config = dict(
    num_hidden_layers=21,
    hidden_size=192,
    num_attention_heads=2,
    num_key_value_heads=2,
    head_dim=96,
    intermediate_size=768,
    vocab_size=1647,
    hidden_act='relu',
    norm='layernorm',
    norm_place='pre',
    norm_eps=1e-05,
    positions='learned+rope',
    rope_theta=10000.0,
    rope_fraction=1.0,
    qk_norm=False,
    attn_scale=0.102,
    bias='all',
    tie_word_embeddings=True,
    parallel_block=False,
    init='normal',
    init_std_qkv=0.0361,
    init_std_o=0.00558,
    init_std_up=0.0361,
    init_std_down=0.00278,
    optimizer='muon_variant',
    learning_rate=0.0133,
    lr_mult_qkv=0.5,
    lr_mult_o=3.0,
    lr_mult_down=3.0,
    beta1=0.95,
    lr_head=0.0037,
    max_grad_norm=1.0,
    warmup_steps=200,
    schedule='wsd',
    decay_fraction=0.63,
    decay_shape='linear',
    final_lr_fraction=0.0,
    batch_tokens=[16384, 32768, 65536],
    max_seq_len=1024,
    doc_mask=False,
    z_loss=0.0001,
    train_tokens=305200000,
    max_steps=9631,
    dataset='wikipedia_en',
)
MLP neurons of a small language model. Each row is named by its layer, matrix (up: input weights) and neuron, and shows model dimensions 0-191. Each number is 128 + 24 x the weight over its row's rms, rounded and kept within 0 to 255. Numbers have three digits each.
Before each neuron's rows, "fires on" lists the tokens most often at its 100 highest values on Wikipedia text that the model never trained on. A number after a token or word is its count.

fires on: " is" 31, " has" 24, "s" 14, " are" 10, "es" 4
L16.up399:136127108124147128113104150138134097107075120102167150153160164115119156071108101118163119160151123101139141113112118110102095130133136134132143156140118126112136173116138148139162131088102127131136160119118106138108137179111158124176126142127085138155160116144095140141147075114135117124131113151086111130132111110120164154145141089150112168117156123098175107158157145096142171118116172116142060110122137069141165131114128165111126150147188160100122104121102142148163137133112117146146088132107093110138125088075148128147110119133131140116138117103110102140146181135094144118

fires on: "h" 23, "S" 18, "s" 17, "y" 14, "w" 8
L3.up143:079150095114153123132147184150124097125164115125119149116141130170122150141156142140153110119124142119098143126118104118059130140108155104130143159143108145131074117126142116111135140110119127108143142120099144119127117085146126151129135105106136112145100160178098104157108118124113056128147126144099098113114174154140085139136126139174105132124109122160139096190151111176167136116147121166110127135149144134121158156129117133121122090111116101116123142152121094140080127083128095125154115092085110152117108130141137117118085146087076155148141132112105146167144160148162177100

fires on: " is" 22, " are" 11, "h" 10, "m" 9, "s" 9
L8.up411:069167155151151174160143172188110123151116115107137162151134109117163118142142129104139118140119122088108178095108092116109117126090130107146144135136153177092134143136131110164125082152137088116147137106114143088133121151132166153146138120108125139099110149113111146117118105137118095117150103128117146137101118161108153134061121171131077134128124120120193118118142132138130177125137124111134089138152134138131153088127149189084111133119114159102105155146118099127123142086103098129098113149130113145140112137120124131146125166140099150110167111083117097127107143126105176115

fires on: " |" 36, "en" 10, "vi" 9, "N" 7, "am" 6, "n" 6
L8.up14:095115146141128113151082113136124124123164148124137126112104162128147148081133121100097109120095116160120172138172095119105066140151114142160141133104142099133154130093122142155119183090147123128142136097091119108153122135105144086167139139109134104142146129135139102122136114151119152128137150174113156123118114163142120156126138099134103180115138144095148118160110100126132103162115138118114094178146140091158150143105125068165152109107081087138146088145120122147133174127125097119095143114078159094129109147118141118123105114082126132172080121133095117166148140153155162147

fires on: " ind" 23, " Is" 22, "^{" 20, " Ind" 12, "nd" 10, " Port" 6
L3.up283:152126149157149160127114138154179140142114116100133153124103096127162121101146054126191095143139157164102137123119102125104158114121182112119132136175109098148122141117095077129101159149122121174095106154137139107131107137147153137134079117106095154097158151109119129155110082136129131112138090131103099147115129139103138127147105090126129108111155111113135097149130106153107127115114126118175143111156137139092143132120156139105113179133137127090166107168104117116128137087153082082128142112126166122181170148105095109146128142139108127123129123113120122091096134159102092132

fires on: "i" 29, "s" 11, "a" 9, "ts" 6, "h" 6, "o" 5
L7.up505:137161140159129112140108155155150088178150124164167170150170106096112122144130101122130139129109110141138117130083127126101079110152100093136108112112140122130094072160096130130113067127168155170105126121116123151129132173148135136135164150103161155118122150100149123140127122169165117104123066133085148085124157144121176108131116167153118108106121133146145137158106172124149156128142111143116137109062151084123134106098146153096108098142122134116119136166112161160120124092124116140130141090125148171119140147115149122140107137116128113110132149160127150139070140119105146106

fires on: "in" 21, "en" 12, "out" 10, "fer" 7, "n" 6, "are" 6
L8.up522:092100128163180140126116088146163114159092113145127129084128161128127114143116122159143113131113116104093146085125116087127144154159137132150170165133195139095156109134098137112108112115173121087132122117097127115120125137099135112134157123141135096136115123161114133129105079118102087151127182176095135127117131138160124140114123087101109135127110139105141136178099103130174174169153103125157112111110128128129122096105114154126130099141144131106111108153130111149096150137122142096082113091162181111098113132112147163108097128103124148155129109134115110150202130153133144146

fires on: " most" 14, "est" 13, " e" 10, "st" 9, " only" 7, "al" 6
L9.up241:149159090118164136120078139150145110103151147121141164135114123160123130081123092187118136124124122172135143172133127119152086162110113101124099080127145135118104142137108128107065110164127126158120140122096117141143148152085145149139109142102167119166091089145136116135142143129149106137117082093119161112077146132146121137140141135113158086153139162167133099180129083185132133142115124086133127132106122111122128137113077141116106146140135135107111130092111151127164111172138117163145095088146101135120139139122140142127105157170112125130100127137107158137141121115065162152

fires on: " disc" 12, " ex" 12, "x" 10, " Ex" 10, "ong" 7, "om" 7
L9.up369:131156107151103102161109145152104092151157129141120134103111135077101131116181130161112110139134182113158113113147107131105136130131145115124120146109114104102181132119125147080167152099065121124117110138136098117119170147121144116157128082137133142124100159168118123111127134097166141148196159119171107111109128153137112166126109163132097133085105094097137120157135120130138140128085119140160151094119143151118142157117104153103127128163078155162143157107089141104092156100146101136107097122129129126136134109092143137131085120107098108157143098138093137131135189147101144117

fires on: " r" 56, "r" 12, " lead" 11, "rit" 4, " of" 4
L8.up464:099109098125127132124148112138106123124197120136141120145143104178088149157130114163112146083144143102088180114146122098139125107148171139109176131132140143118137073112140117125094154124129134153145121112130101093134098132151115105151092137098138080183123138139115127127120141103135140153128136101152119099158104130143159156167126120128114100118157139108104125161120157112134137143136151097075110115147100134105106074122080115122119164134145145095122152128087126185147141126175159131137156139123120140165121126061109169151115121135125154149160101149121142108073127110112154163

fires on: "ter" 27, " ex" 18, " Ex" 12, "hen" 8, "x" 7, "d" 6
L8.up196:108162128130121110125100116147106156114124118170114157153129103158132120096105147098087130119074179155148096107160114098126157138146166144162103129128107125119156169113126103088159160109131127157132137169120109112123073127123113137123155118157139108121122127157109129139115158188147128149135137147178113120104096090134136126149167167138108151120189135166149125092152117114150111114115136144130099125113177164121125095114105131098129112152133114115106161110161179132099120132183113122124113096152142119164105090115110087116104127090104108104140127152093110157115146165083133115

fires on: " r" 35, "r" 15, " -" 8, " cons" 8, " R" 6, "R" 4
L13.up716:088126093131128108121147169156104116131176108089086092151173143157123185064127134149087097115131133134124102131124092144140125138127154084105149125100130162140126136153144120097156127180098116128122146128124173128126102128127116152098114153095140125115132144081164138152108130094108108076154132133123115107141116125176143127131146137148121132148117128122127114098129161109147139152132153110124134095120135183072095117103125157127149106103115140127173135118097133116134186118150144116173137149091148087160094107103107162145136127125136148125135118163106124122111164061115099149

fires on: "re" 11, "l" 11, "x" 10, "est" 9, "st" 8, "otes" 8
L9.up283:130113151164152124118121136155154155137083173130156164107149130181183145099106109193140143114107150149159077093107156115158125080134139096114135139144129134116142135157126131102131164120116140131120117162132135140137093155129128116110127128130143121117108096100111166157110148119113140144132126116085133124087102147200082101086115112140156147114136136119133125109143094175125115142136129088176117168125138102078135146187133106140126116146126139130105129113146145141134098156162146157126129129111111124094123126120138122086087118135114084108128125129067122086145094091089106128